Weights of a small transformer language model: 14 layers, 183M tokens.
MLP neurons of a small language model. Each row is named by its layer, matrix (up: input weights; down: output weights) and neuron, and shows model dimensions 64-127. Each number is 50 + 10 x the weight over its row's rms, rounded and kept within 0 to 99.
After each neuron's rows, "fires after" lists the tokens most often just before its 100 highest values on Wikipedia text that the model never trained on. A number after a token or word is its count.

L10.up814:44 68 47 50 51 42 41 57 47 61 55 26 50 39 56 72 45 45 54 47 40 48 46 56 69 46 35 49 50 48 62 47 55 53 47 30 66 41 51 63 69 33 56 76 58 50 44 46 50 49 37 51 44 50 61 52 49 65 38 61 48 56 51 48
L10.down814:43 38 27 59 46 42 50 50 45 51 56 51 49 38 61 68 48 52 50 39 53 31 34 43 57 40 31 68 49 52 52 64 89 41 54 56 49 44 54 57 40 60 56 49 53 51 41 58 46 42 38 48 49 59 57 73 36 58 45 48 54 34 44 45
fires after: " in" 27, " In" 6, "ce" 5, " con" 5, "bu" 4, "ne" 4

L4.up699:36 51 41 36 51 43 39 52 31 46 53 46 30 45 61 44 66 63 46 39 61 55 52 48 48 50 41 48 55 51 45 49 39 74 40 26 53 45 58 45 60 49 53 53 69 38 46 29 64 56 37 55 45 67 52 53 60 41 47 38 39 45 54 64
L4.down699:38 48 69 47 36 35 48 48 45 54 30 50 57 40 37 60 71 45 50 42 50 44 70 51 51 63 57 46 40 67 38 39 50 59 53 55 46 54 48 37 51 60 60 50 43 51 46 34 56 48 66 63 48 53 48 62 44 55 42 44 43 68 34 47
fires after: " sp" 22, "ri" 13, "fe" 13, "ite" 7

L5.up494:56 63 45 52 56 62 56 69 57 47 38 55 55 52 36 46 79 47 53 57 54 47 52 55 53 38 61 35 50 38 56 51 42 38 59 56 54 53 28 44 51 48 49 35 59 57 41 60 66 61 39 48 40 61 47 65 56 44 49 47 43 64 55 55
L5.down494:51 49 47 64 32 42 56 34 71 46 48 43 62 63 35 50 64 58 42 47 68 40 48 38 56 50 47 37 47 42 30 50 50 53 40 44 49 71 59 39 38 42 60 40 42 34 51 54 52 43 61 62 38 62 47 46 42 57 57 47 44 71 45 54
fires after: " I" 17, " P" 11, " Pi" 9, "pp" 8, "I" 6, "po" 5

L4.up583:56 42 60 44 47 40 39 68 58 30 41 65 66 38 54 63 37 46 57 30 31 53 54 47 57 42 68 65 51 34 54 44 42 62 54 34 44 73 51 49 51 66 62 45 55 55 45 48 59 38 55 57 66 48 59 40 39 45 53 61 58 60 27 43
L4.down583:55 51 52 55 55 51 51 41 52 45 38 42 65 38 62 41 45 45 40 54 54 32 44 59 32 54 55 46 37 43 43 50 53 48 37 66 51 52 58 67 41 31 53 35 36 45 55 60 55 56 56 41 38 45 58 63 42 61 53 46 33 41 33 49
fires after: " c" 22, " C" 18, " a" 16, "S" 7, " st" 5, "la" 4

L3.up208:62 49 74 62 36 55 51 37 39 45 63 53 43 47 57 62 57 63 59 40 65 45 59 40 46 58 65 48 53 48 44 47 46 42 39 54 52 39 48 62 53 48 44 55 35 67 50 50 45 55 30 61 40 70 59 58 56 64 35 29 48 29 57 52
L3.down208:57 51 40 76 58 47 43 58 35 66 51 40 51 56 33 57 47 45 52 42 32 75 58 52 55 50 47 40 50 68 56 65 47 43 54 59 57 41 67 46 43 39 67 59 50 55 43 53 43 48 64 39 54 51 40 19 77 57 56 53 29 46 61 53
fires after: " F" 44, " f" 16, " " 10, "A" 6, " A" 4

L10.up629:52 56 35 57 44 42 32 54 58 50 78 46 56 61 67 64 61 73 51 42 59 42 54 48 51 35 27 50 57 49 43 40 35 42 40 55 48 50 53 47 58 57 65 53 51 32 46 50 44 41 38 50 67 49 89 55 60 59 48 46 54 59 62 53
L10.down629:37 50 67 41 54 59 62 46 30 42 62 67 48 48 42 46 57 49 45 55 39 51 58 38 54 57 59 66 45 27 54 71 61 58 57 44 48 66 57 55 45 52 49 49 47 47 60 55 41 48 53 32 60 35 51 55 51 40 50 44 45 49 51 44
fires after: " " 26, " sp" 18, " B" 11, " b" 9, " Con" 5, " c" 5

L3.up447:51 61 41 42 56 44 47 54 67 44 56 60 24 51 57 56 53 55 63 48 33 41 59 38 51 60 42 58 58 39 54 39 57 57 66 55 56 30 38 64 69 41 48 47 50 58 70 28 62 60 37 56 43 55 43 43 74 52 59 44 40 51 50 55
L3.down447:35 63 53 65 44 42 71 47 46 47 44 45 46 56 46 49 73 41 61 64 54 44 64 45 36 50 37 43 52 42 52 58 49 43 43 35 54 37 41 56 29 64 49 47 46 59 46 43 28 67 55 44 52 48 49 46 37 51 31 42 51 52 57 56
fires after: " " 50, " St" 6, " Le" 4, " di" 4, " La" 4

L3.up607:71 52 57 40 57 63 45 61 50 48 69 28 59 49 58 63 38 62 71 35 59 52 49 52 52 42 60 47 37 41 61 57 56 54 55 65 54 39 41 50 53 53 35 39 51 59 47 64 55 51 36 41 66 56 51 55 60 56 47 47 53 40 62 47
L3.down607:47 49 49 64 43 57 55 59 52 45 38 54 63 52 40 62 44 47 52 41 64 53 49 57 65 47 48 43 51 52 59 47 40 41 43 45 44 57 27 67 49 42 45 39 43 69 45 56 74 58 61 48 53 63 48 46 59 49 71 63 47 39 60 53
fires after: " f" 29, " con" 24, " comp" 12, " F" 6, " w" 4

L3.up968:43 46 66 53 39 49 73 35 63 50 59 33 40 69 43 43 31 63 53 62 37 47 45 41 53 57 63 47 39 38 40 52 43 39 40 40 48 46 58 59 28 53 49 55 51 67 30 50 59 62 35 50 66 49 32 46 43 59 52 71 39 54 32 44
L3.down968:57 36 50 59 38 53 58 53 51 47 41 59 54 33 46 60 55 38 47 60 61 56 52 37 43 43 56 52 51 53 62 49 32 40 62 65 44 67 37 28 41 44 47 46 49 51 47 43 60 61 56 41 52 51 48 55 53 38 37 36 40 39 43 56
fires after: "\n" 20, " \"" 15, "-" 12, "−" 7, " (" 7, "." 6

L5.up783:60 47 37 54 52 52 45 56 45 41 44 33 39 41 44 56 59 57 56 55 37 59 43 47 60 56 47 49 51 69 52 42 46 37 62 38 56 53 59 28 70 34 56 66 54 46 57 64 49 53 68 52 51 54 61 55 43 53 40 51 51 46 61 30
L5.down783:52 51 27 50 65 52 46 54 42 54 55 56 61 47 56 59 55 54 32 47 48 43 56 38 66 42 40 45 50 60 64 55 60 54 48 69 38 59 68 54 56 45 66 45 67 50 48 45 63 59 50 55 61 35 50 49 48 56 63 67 43 45 57 26
fires after: " in" 23, "bu" 11, "%" 6, "In" 5, "va" 5, "t" 4

L7.up468:53 47 41 60 62 50 49 48 50 37 81 54 47 48 54 59 58 55 53 54 43 57 43 77 44 52 43 55 44 41 47 49 49 77 62 47 53 51 52 26 62 49 68 66 56 51 46 51 61 66 46 49 55 50 53 45 54 60 48 49 68 45 74 55
L7.down468:48 28 37 69 46 50 47 57 65 58 62 61 43 32 37 47 47 38 42 60 54 50 46 47 55 30 56 52 43 53 51 54 40 50 51 49 52 42 40 64 39 56 47 46 45 51 63 38 63 53 61 47 43 45 41 40 44 57 49 65 71 54 36 64
fires after: " an" 20, "w" 12, " the" 10, "The" 4, "an" 4

L3.up41:46 58 34 55 49 51 40 42 20 43 48 58 57 39 53 37 22 43 33 50 67 48 55 37 40 53 47 47 43 47 38 29 73 42 43 75 48 54 31 49 60 35 53 59 48 47 49 53 59 42 56 57 51 57 49 50 31 48 60 44 42 44 61 72
L3.down41:37 61 49 56 36 35 70 44 41 52 43 42 49 61 37 63 77 50 55 49 53 46 57 35 62 43 65 37 58 37 46 45 70 40 53 67 62 52 64 40 59 60 39 52 48 56 50 45 50 49 60 37 40 42 56 44 53 61 55 46 34 58 56 51
fires after: "\n" 49, "ur" 22, "ci" 5, "U" 4, "s" 4

L4.up749:61 32 52 46 27 58 54 58 56 45 48 50 56 49 65 41 54 60 42 60 49 45 50 53 56 67 54 48 62 76 57 60 64 54 47 40 63 46 45 33 58 63 40 40 51 43 36 49 39 64 59 46 50 49 56 59 57 39 54 50 39 51 41 48
L4.down749:37 73 47 56 52 39 37 55 58 57 54 30 39 65 63 49 37 61 40 47 60 60 48 75 48 52 37 39 48 45 42 62 46 48 58 62 57 42 61 53 42 48 50 47 32 54 56 44 54 51 53 43 77 42 62 57 38 38 39 44 56 32 51 55
fires after: " de" 14, " ca" 10, " T" 10, " K" 8, " se" 7, " la" 6

L3.up577:41 63 60 59 50 55 54 42 45 52 32 66 53 44 53 42 33 51 39 45 64 43 57 31 57 51 81 50 48 66 54 55 67 44 38 60 40 51 57 34 66 46 51 47 41 40 35 48 44 71 31 56 46 40 42 61 60 50 48 40 54 46 29 36
L3.down577:57 37 45 53 68 73 41 61 62 67 52 42 62 41 63 59 57 50 22 47 62 60 45 39 49 64 39 45 42 50 54 51 43 45 62 45 33 58 48 48 49 67 42 53 31 29 42 43 59 51 53 59 23 57 57 51 50 48 60 50 42 45 45 53
fires after: " " 25, "lo" 10, "ro" 5, " co" 5, " \"" 4, " city" 4

L4.up774:60 34 72 53 47 51 55 54 58 59 46 38 57 38 44 41 57 52 56 48 53 65 61 45 43 63 46 53 64 60 69 52 57 46 44 52 32 60 49 56 42 49 56 30 52 38 43 44 40 46 49 52 65 60 42 40 34 65 42 54 52 44 42 56
L4.down774:51 39 46 31 53 54 56 49 64 57 42 58 52 50 44 49 54 52 42 45 35 59 66 52 62 55 32 49 65 47 58 47 55 35 33 59 41 55 49 61 63 41 37 41 69 33 44 57 52 65 53 31 44 70 51 42 67 59 55 58 35 60 59 65
fires after: " " 56, "st" 4, " W" 4, " K" 4

L10.up369:59 49 50 59 58 52 47 38 40 37 61 56 44 63 43 47 47 30 47 43 58 35 47 48 58 50 56 70 53 48 30 42 56 43 60 38 40 44 47 64 57 54 42 59 38 49 44 33 60 62 44 39 58 45 40 40 61 60 58 42 56 61 54 42
L10.down369:57 55 38 50 49 52 50 52 60 53 57 60 54 40 51 63 51 58 17 57 67 67 53 63 52 57 67 67 47 50 27 65 49 48 45 67 38 52 52 53 51 43 40 44 39 60 46 55 38 60 57 40 56 22 28 28 41 31 53 55 32 60 48 51
fires after: " ex" 16, "s" 11, "p" 10, " p" 9, "ri" 9, " dis" 6

L3.up180:68 49 39 47 42 51 34 54 56 57 63 56 62 38 59 48 20 37 58 31 47 64 62 35 42 52 45 45 47 45 43 48 66 51 43 48 53 46 55 33 36 42 71 47 40 43 57 41 66 77 44 43 51 61 51 42 50 47 47 48 37 49 55 57
L3.down180:53 50 59 61 38 37 56 26 54 55 50 53 49 65 41 53 59 51 41 55 49 50 47 49 48 33 51 35 43 49 59 54 66 45 55 46 43 64 52 39 69 48 27 49 50 45 52 53 56 35 62 52 38 54 50 39 50 40 41 45 70 58 52 46
fires after: "\n" 33, "p" 14, "ub" 12, "ci" 5, ")" 4, "b" 4

L5.up666:41 38 46 48 53 42 49 44 48 45 41 50 59 49 60 48 46 69 46 44 44 46 40 33 48 57 47 54 44 27 52 43 69 40 52 58 62 37 44 38 53 53 49 65 50 44 41 25 61 56 42 53 57 49 46 68 55 51 47 37 69 39 56 35
L5.down666:33 46 56 57 44 62 39 61 81 46 47 52 66 47 54 56 55 59 60 54 60 51 65 47 50 51 48 34 66 40 41 61 47 67 57 36 42 46 48 55 51 62 36 47 53 61 53 61 51 32 56 53 58 56 61 50 53 63 57 59 63 42 43 68
fires after: "." 23, " S" 22, " in" 10, " of" 6, "er" 4

L5.up855:34 66 47 58 56 54 57 44 60 42 58 53 51 43 48 52 63 44 41 74 34 52 47 42 54 33 34 68 51 43 48 64 56 54 53 53 65 62 76 37 43 35 43 77 57 48 46 60 52 52 54 50 50 49 40 54 43 43 43 44 35 30 51 52
L5.down855:62 53 61 45 57 36 49 57 32 50 60 38 53 55 32 31 54 48 52 39 59 54 53 59 66 57 49 39 47 55 45 52 46 38 55 57 60 51 51 53 57 67 48 37 35 44 49 53 48 53 39 45 43 55 73 49 45 52 53 45 44 68 62 40
fires after: "man" 21, "H" 16, "s" 12, "tro" 7, "z" 7, "S" 5

L3.up958:45 52 54 49 51 49 66 46 44 50 38 51 67 45 37 36 34 53 56 60 56 48 65 45 52 64 53 61 48 51 32 42 61 59 59 22 49 44 43 49 63 62 54 46 62 36 51 38 65 58 50 53 64 48 36 39 57 47 56 44 48 54 54 53
L3.down958:52 44 55 49 51 70 36 55 51 56 52 53 56 72 40 46 64 63 42 42 47 57 51 57 51 64 34 58 49 59 63 58 48 50 53 48 46 39 46 67 52 60 28 42 56 40 45 51 45 69 53 37 49 59 51 46 57 58 67 69 33 46 68 52
fires after: " " 33, "s" 12, " S" 8, "ic" 6, " P" 6, " p" 6

L9.up102:58 49 53 40 45 52 52 41 57 61 48 37 57 33 51 55 54 52 47 45 45 66 68 43 67 68 39 49 74 40 45 57 54 61 70 46 49 42 38 42 40 35 48 38 29 60 43 60 40 31 55 52 63 59 48 66 43 53 31 39 36 44 59 55
L9.down102:52 54 58 36 78 48 54 33 38 46 64 49 63 46 40 54 57 58 49 33 48 40 40 61 49 45 64 39 38 50 57 64 50 43 37 41 50 36 44 48 60 58 60 79 69 31 34 45 56 56 44 43 59 52 50 39 51 58 44 40 53 55 40 64
fires after: " " 60, "e" 7, " |" 6

L3.up916:56 46 47 49 53 64 49 44 53 36 53 51 39 64 51 38 46 51 48 51 53 39 56 61 35 42 63 54 72 50 35 60 64 55 50 42 34 66 42 49 72 40 44 50 44 48 60 56 52 47 40 51 59 69 39 36 66 50 35 61 49 39 53 45
L3.down916:50 49 52 45 48 40 49 52 71 50 36 54 57 41 42 59 59 53 46 37 48 59 52 66 55 54 60 72 38 42 52 35 41 48 50 48 49 48 58 60 50 38 65 59 49 41 52 58 47 53 36 48 37 29 38 55 41 54 62 44 57 56 44 55
fires after: " as" 24, "s" 16, "vi" 9, " Sp" 7, " Ca" 6, "ri" 5

L4.up714:64 58 48 53 58 34 49 43 76 46 59 36 54 45 50 48 42 36 47 52 40 69 50 50 63 45 66 39 50 33 43 47 51 58 60 34 61 44 59 57 42 37 62 55 55 42 70 42 46 63 42 37 62 50 53 31 42 57 53 40 47 41 69 31
L4.down714:52 46 45 62 58 51 44 55 54 29 42 31 51 67 50 49 56 66 40 43 45 34 50 47 59 55 33 51 30 59 55 55 44 42 41 37 50 74 51 32 46 49 43 56 52 45 47 57 51 45 45 53 53 73 45 43 40 65 43 59 58 63 73 35
fires after: " P" 28, "te" 12, "P" 9, "ra" 6, "a" 5, " O" 5

L4.up614:72 34 37 57 59 41 55 61 36 39 55 48 40 43 45 56 23 34 59 54 33 58 57 73 52 52 49 47 71 58 42 47 51 74 55 48 51 57 42 47 54 59 63 48 48 59 52 59 54 63 45 59 64 54 31 44 57 42 56 42 43 57 40 48
L4.down614:59 35 49 51 52 40 52 49 41 46 68 56 63 47 33 41 51 49 58 34 47 60 52 49 47 66 54 51 35 57 39 59 48 46 64 54 55 51 75 62 50 35 44 45 65 61 53 44 61 55 55 36 54 33 56 34 44 52 43 30 51 46 47 48
fires after: " an" 25, " the" 16, "om" 10, " part" 10, " It" 7, " M" 7

L3.up775:50 68 46 40 61 51 36 41 49 46 39 52 48 51 51 58 47 44 45 60 30 62 42 47 54 55 55 52 55 18 60 60 52 35 39 63 57 55 57 40 38 53 58 54 60 47 38 73 40 47 50 59 58 37 59 60 47 47 55 48 34 37 52 46
L3.down775:57 34 56 50 42 55 58 30 62 57 51 66 47 52 44 46 43 62 58 61 57 56 53 26 31 62 50 45 53 59 56 55 38 59 49 48 46 45 54 57 62 52 44 60 56 57 62 33 48 55 61 36 43 63 52 59 38 48 54 42 59 56 57 55
fires after: "s" 29, " life" 11, " career" 6, " re" 5

L3.up800:55 46 47 45 61 43 36 57 68 34 31 57 31 33 55 41 41 53 51 55 44 37 60 43 75 53 50 41 59 43 45 47 45 63 55 44 56 52 51 50 40 60 64 49 55 49 59 53 62 47 59 62 57 51 39 41 53 45 48 55 45 59 61 55
L3.down800:50 38 54 64 53 29 54 65 78 37 37 48 64 47 58 54 38 63 41 50 64 61 34 50 54 52 59 34 39 57 51 65 69 71 52 50 45 54 56 46 53 34 37 36 48 51 57 42 45 64 59 61 58 53 59 55 59 67 47 46 27 70 53 50
fires after: " C" 15, " the" 14, "C" 12, " c" 7, "c" 4, " 2009" 4

L10.up141:42 41 64 64 60 46 53 39 67 39 70 43 48 58 64 48 53 58 59 46 51 56 64 50 62 46 56 38 51 63 34 44 68 54 50 42 25 51 51 30 43 62 39 48 39 31 63 46 29 50 44 46 75 59 52 45 32 49 59 44 56 58 50 29
L10.down141:53 49 57 49 61 48 59 49 72 51 35 50 43 51 53 46 38 58 62 48 46 57 44 55 48 45 54 52 53 47 53 43 47 70 25 51 42 53 48 49 48 61 50 45 37 50 63 55 50 32 53 49 68 55 57 39 41 50 48 58 40 39 33 56
fires after: "fe" 20, "p" 14, "cc" 9, "c" 8, "ce" 5

L5.up3:41 39 67 38 58 49 27 52 67 53 62 51 42 45 37 60 57 55 58 51 60 50 66 44 49 44 44 37 63 43 44 52 62 52 42 36 48 53 43 50 32 40 50 63 45 43 36 58 24 53 38 40 65 34 51 35 41 36 41 51 78 44 46 41
L5.down3:45 60 53 52 65 49 44 30 43 40 44 53 53 40 55 47 52 27 64 49 56 31 42 45 63 44 43 25 49 45 56 63 56 50 58 47 49 58 50 45 61 60 42 44 55 60 39 60 51 48 56 59 59 49 61 56 66 42 39 43 60 54 53 62
fires after: "ur" 23, "duc" 14, "ic" 10, " feature" 8, "at" 6

L10.up363:45 50 48 46 56 52 62 50 65 49 47 63 65 30 44 35 49 64 51 70 44 55 58 35 50 62 50 47 35 56 65 47 44 50 38 27 65 42 47 46 63 46 49 62 60 45 36 53 47 44 45 34 39 42 53 42 50 53 45 62 49 38 50 47
L10.down363:58 67 53 78 49 49 53 36 34 48 55 32 46 66 38 40 53 39 56 46 20 57 55 69 52 54 43 50 62 36 40 44 53 36 70 46 43 67 56 59 31 42 46 52 37 68 53 59 67 49 45 56 52 54 57 64 51 52 67 69 56 69 48 41
fires after: " |" 50

L3.up896:58 42 60 31 45 70 41 50 54 50 65 70 54 37 52 66 38 39 56 47 42 53 68 45 49 65 47 80 56 64 43 49 39 55 37 52 49 44 52 66 48 47 47 48 50 43 57 64 56 40 37 57 37 52 51 46 41 58 57 52 55 41 48 48
L3.down896:47 52 65 40 44 45 29 52 29 48 36 42 54 45 64 44 56 33 58 43 53 52 33 48 45 62 44 46 58 66 35 38 49 46 54 65 24 56 46 42 48 52 49 49 31 29 53 45 53 45 55 36 36 44 59 40 51 57 50 55 57 65 65 41
fires after: "d" 16, " continu" 14, " start" 10, "s" 9, "er" 9, " director" 6

L4.up921:53 32 62 64 44 48 43 58 50 49 53 57 63 49 61 49 69 44 59 59 38 35 46 42 58 45 42 68 42 50 45 44 58 39 48 52 54 50 51 38 49 65 44 59 53 47 49 58 47 63 64 48 41 58 36 48 50 52 58 64 37 51 41 53
L4.down921:51 38 62 61 46 54 52 43 69 50 58 63 39 64 52 65 44 60 56 46 50 37 43 49 50 47 60 50 35 58 29 69 31 63 57 52 49 38 59 63 61 41 34 42 40 47 35 63 58 61 45 41 56 69 52 47 49 56 48 42 43 65 55 39
fires after: " re" 25, " K" 12, " de" 8, "w" 8, " De" 6

L3.up408:54 64 49 48 54 43 56 33 49 45 61 42 29 48 62 50 32 52 66 71 51 57 53 36 50 49 35 38 42 48 62 52 45 51 54 68 36 44 57 44 53 42 48 45 49 56 53 31 53 47 28 64 56 38 66 50 67 53 58 29 36 39 50 56
L3.down408:47 53 56 55 44 46 64 27 64 50 48 51 53 40 53 58 54 59 44 45 35 43 41 74 49 35 46 68 56 48 80 38 32 47 51 52 49 48 71 50 43 42 36 51 50 58 57 55 47 48 60 50 55 48 66 51 42 31 46 64 26 49 54 60
fires after: "\n" 26, " " 16, " St" 12, " An" 8, " st" 6, "s" 6

L5.up107:45 35 45 55 54 73 31 39 44 60 61 64 66 41 40 60 45 41 42 43 33 53 65 55 52 59 46 45 51 46 45 41 61 45 44 45 58 42 54 40 62 44 66 52 72 62 66 65 61 50 61 46 51 41 61 46 45 54 66 39 55 41 47 59
L5.down107:43 32 61 55 39 47 47 57 27 56 42 32 58 60 45 60 42 63 41 71 69 40 46 53 49 44 61 65 53 63 64 58 39 60 53 47 41 76 50 49 49 63 53 66 48 63 56 35 31 53 55 49 72 52 47 58 63 47 29 48 73 61 51 74
fires after: "s" 21, "ic" 11, "us" 9, "," 8, "pt" 6, "round" 4

L9.up785:49 41 54 43 59 54 47 68 64 52 51 56 49 47 52 58 60 39 53 41 38 51 52 39 40 59 55 46 48 40 68 47 57 49 47 15 57 54 51 66 47 44 49 49 45 40 51 44 50 37 60 49 56 48 34 42 55 52 53 64 49 51 45 45
L9.down785:46 68 59 44 48 48 46 36 59 64 57 40 26 54 50 59 48 42 54 45 57 37 51 53 31 46 49 55 48 58 56 44 51 49 47 67 70 48 63 62 57 34 29 77 33 51 46 51 56 42 61 56 59 45 55 49 38 62 42 59 47 67 45 47
fires after: " P" 20, "p" 9, " C" 9, "re" 6, " dis" 6, " |" 6

L4.up524:47 48 35 52 38 61 39 48 71 46 56 46 34 58 41 44 42 56 40 61 55 38 24 32 39 71 55 52 58 40 45 63 42 42 48 45 57 45 46 62 51 67 71 54 36 50 46 54 53 50 51 51 50 54 50 43 45 62 52 57 48 55 48 45
L4.down524:54 59 70 52 47 45 61 49 65 58 43 42 43 48 31 35 56 31 59 46 52 62 65 51 47 33 39 38 59 38 39 52 54 49 45 69 54 58 59 63 52 56 57 38 48 73 52 59 66 40 55 50 52 42 53 45 68 59 56 45 56 62 44 42
fires after: " Ma" 16, "\n" 14, " Jo" 11, "y" 7, " so" 5, "-" 4

L3.up753:30 45 32 40 38 42 35 72 39 39 65 37 34 59 70 64 49 32 62 42 47 50 49 34 50 39 48 38 42 36 38 34 60 39 49 43 34 52 59 63 61 45 59 42 52 63 42 74 57 61 62 43 59 42 55 52 58 66 43 56 53 58 49 39
L3.down753:43 48 55 46 53 56 54 49 52 28 37 67 65 54 62 25 58 61 56 51 36 42 57 62 63 44 52 69 46 34 66 64 51 49 47 57 70 65 56 50 42 36 42 44 42 46 45 39 51 38 56 57 51 57 53 67 46 39 55 49 45 41 52 47
fires after: " sp" 17, " ca" 14, " Sp" 11, " c" 10, " po" 6, "co" 6

L3.up871:48 48 63 53 73 64 54 40 60 56 27 62 51 42 65 58 54 42 55 51 43 75 54 51 53 35 51 79 66 51 59 40 47 61 58 54 48 63 59 46 51 44 36 46 48 52 49 52 39 38 53 45 39 54 53 46 69 40 29 54 36 38 56 53
L3.down871:50 56 70 51 43 63 47 55 27 83 48 65 54 46 44 51 52 68 60 39 44 51 45 39 42 44 50 48 51 56 47 53 65 34 31 33 48 48 52 52 55 50 42 43 53 45 57 48 61 64 48 51 61 69 52 47 53 48 52 60 45 64 37 40
fires after: "s" 44, " st" 13, "ll" 10, "st" 4, "z" 4

L5.up371:63 58 84 54 57 49 44 31 58 43 41 62 40 47 52 55 30 52 62 48 39 64 68 30 61 62 58 55 59 57 54 42 17 53 51 56 54 65 56 27 48 47 37 55 51 33 33 57 57 39 44 45 51 59 42 37 51 55 51 29 53 53 60 47
L5.down371:44 54 57 64 54 57 51 58 47 38 54 64 61 26 54 50 51 53 57 39 56 46 55 50 44 46 50 60 74 58 54 48 55 24 47 32 64 49 61 47 36 54 36 56 53 54 61 63 41 53 50 36 49 60 50 46 60 58 65 34 46 61 46 61
fires after: "d" 14, "ab" 12, " a" 11, " Ad" 10, "s" 9, "c" 6

L3.up610:44 51 37 39 45 36 50 43 36 51 62 56 62 50 69 37 48 58 40 47 50 56 61 39 35 42 50 43 42 51 49 51 40 32 49 32 54 50 58 38 43 49 56 41 59 67 62 47 39 41 52 60 57 50 54 58 59 41 48 55 49 45 54 54
L3.down610:43 53 67 42 48 47 63 58 39 47 49 44 50 44 41 41 45 46 41 36 60 39 56 40 74 49 49 49 37 71 42 58 59 59 32 33 53 46 46 36 62 55 53 42 59 51 43 41 64 47 48 42 62 45 43 61 42 39 49 36 55 66 54 37
fires after: "fe" 28, "d" 12, "ite" 7, " h" 7, "s" 5

L3.up675:43 50 72 64 37 36 49 50 54 49 41 41 46 55 57 35 51 34 60 59 49 46 54 44 47 49 68 56 44 60 68 46 56 29 49 57 49 49 62 50 46 27 57 57 52 74 61 37 50 44 62 40 64 56 48 57 57 62 60 47 61 39 44 48
L3.down675:46 39 44 29 56 55 69 52 50 51 63 45 44 45 59 47 55 65 44 56 45 61 40 38 39 66 47 46 49 33 36 51 45 48 32 65 56 52 55 55 60 23 43 55 44 43 58 39 43 66 56 29 48 48 50 48 49 48 63 49 35 39 39 61
fires after: " Ho" 20, "ho" 12, "li" 6, " La" 6, "qui" 5, "hi" 4

L5.up335:55 35 63 48 44 51 52 39 40 43 69 30 41 28 47 40 65 59 35 45 49 58 50 50 54 43 44 61 57 55 66 64 62 52 60 57 49 49 47 32 22 42 45 49 59 47 38 58 64 45 45 29 49 54 41 46 64 30 37 32 41 40 57 57
L5.down335:46 52 48 46 37 67 45 42 36 48 32 49 46 47 48 45 62 45 64 36 44 55 49 63 60 46 42 29 51 57 62 58 42 63 61 64 48 48 37 53 66 53 47 62 61 60 41 42 40 32 64 35 57 55 71 59 39 45 50 43 37 47 57 50
fires after: " (" 28, "," 11, " E" 11, " " 6

L8.up684:48 45 62 47 58 42 53 53 70 33 43 57 46 40 44 65 55 70 70 59 62 44 34 58 57 53 46 57 48 55 59 52 50 42 57 48 50 48 24 28 57 37 52 55 60 67 47 42 50 46 51 46 60 46 24 51 53 45 48 44 44 46 55 39
L8.down684:54 43 55 42 39 45 42 53 99 52 36 56 53 43 50 45 36 46 59 70 42 58 45 39 52 40 51 48 41 50 38 47 58 35 49 45 40 41 43 66 53 54 57 52 49 29 55 47 50 47 59 57 60 36 47 60 52 57 57 67 33 32 56 39
fires after: " a" 18, " A" 13, "." 11, " f" 6, "er" 4

L3.up924:44 44 55 45 35 51 40 33 47 64 55 62 60 41 52 47 24 53 52 62 52 68 54 60 43 53 48 61 49 40 55 42 49 60 54 54 53 60 50 63 54 41 53 74 60 48 72 53 59 71 71 39 46 50 53 42 45 44 63 48 43 62 47 48
L3.down924:54 53 51 51 77 51 35 49 45 38 32 36 33 60 64 45 47 47 59 51 53 53 65 54 64 45 57 53 47 49 56 47 68 51 38 47 31 49 51 54 53 58 65 34 54 53 38 54 46 54 42 21 48 41 40 46 39 41 50 41 58 59 59 51
fires after: "us" 10, " collect" 10, " based" 9, "ic" 8, "al" 8, "ma" 6

L5.up910:38 48 43 34 53 60 67 48 48 48 61 45 50 44 60 51 72 49 62 49 65 51 55 41 54 59 58 49 46 54 44 41 40 50 64 53 44 54 40 56 53 55 41 45 47 48 73 37 42 38 66 56 63 54 61 31 34 38 41 43 32 56 38 42
L5.down910:51 45 66 61 48 60 64 59 59 76 54 30 61 57 36 76 54 31 48 51 37 40 52 48 57 62 36 58 54 46 53 40 70 61 44 77 57 39 42 47 54 66 54 67 37 53 57 21 61 49 51 48 51 43 65 52 35 60 56 52 49 62 45 43
fires after: "st" 23, "c" 8, "cc" 7, " under" 6, "ten" 6, "d" 6

L3.up271:62 71 71 49 44 66 51 38 65 41 46 63 51 57 35 42 40 58 47 47 64 49 57 26 78 56 44 54 65 46 53 29 47 34 37 62 46 56 54 53 60 57 54 53 41 41 39 52 44 55 58 59 53 54 35 49 37 65 56 53 61 46 60 34
L3.down271:35 57 52 34 57 46 49 49 58 61 49 51 58 37 53 38 41 51 38 49 52 56 49 51 56 41 45 44 48 40 55 36 51 33 39 35 43 59 53 60 63 48 51 48 21 49 58 54 63 52 57 54 45 48 48 52 22 53 56 26 56 56 51 46
fires after: " " 29, "-" 13, "'" 11, " (" 9, " \"" 7, "cc" 5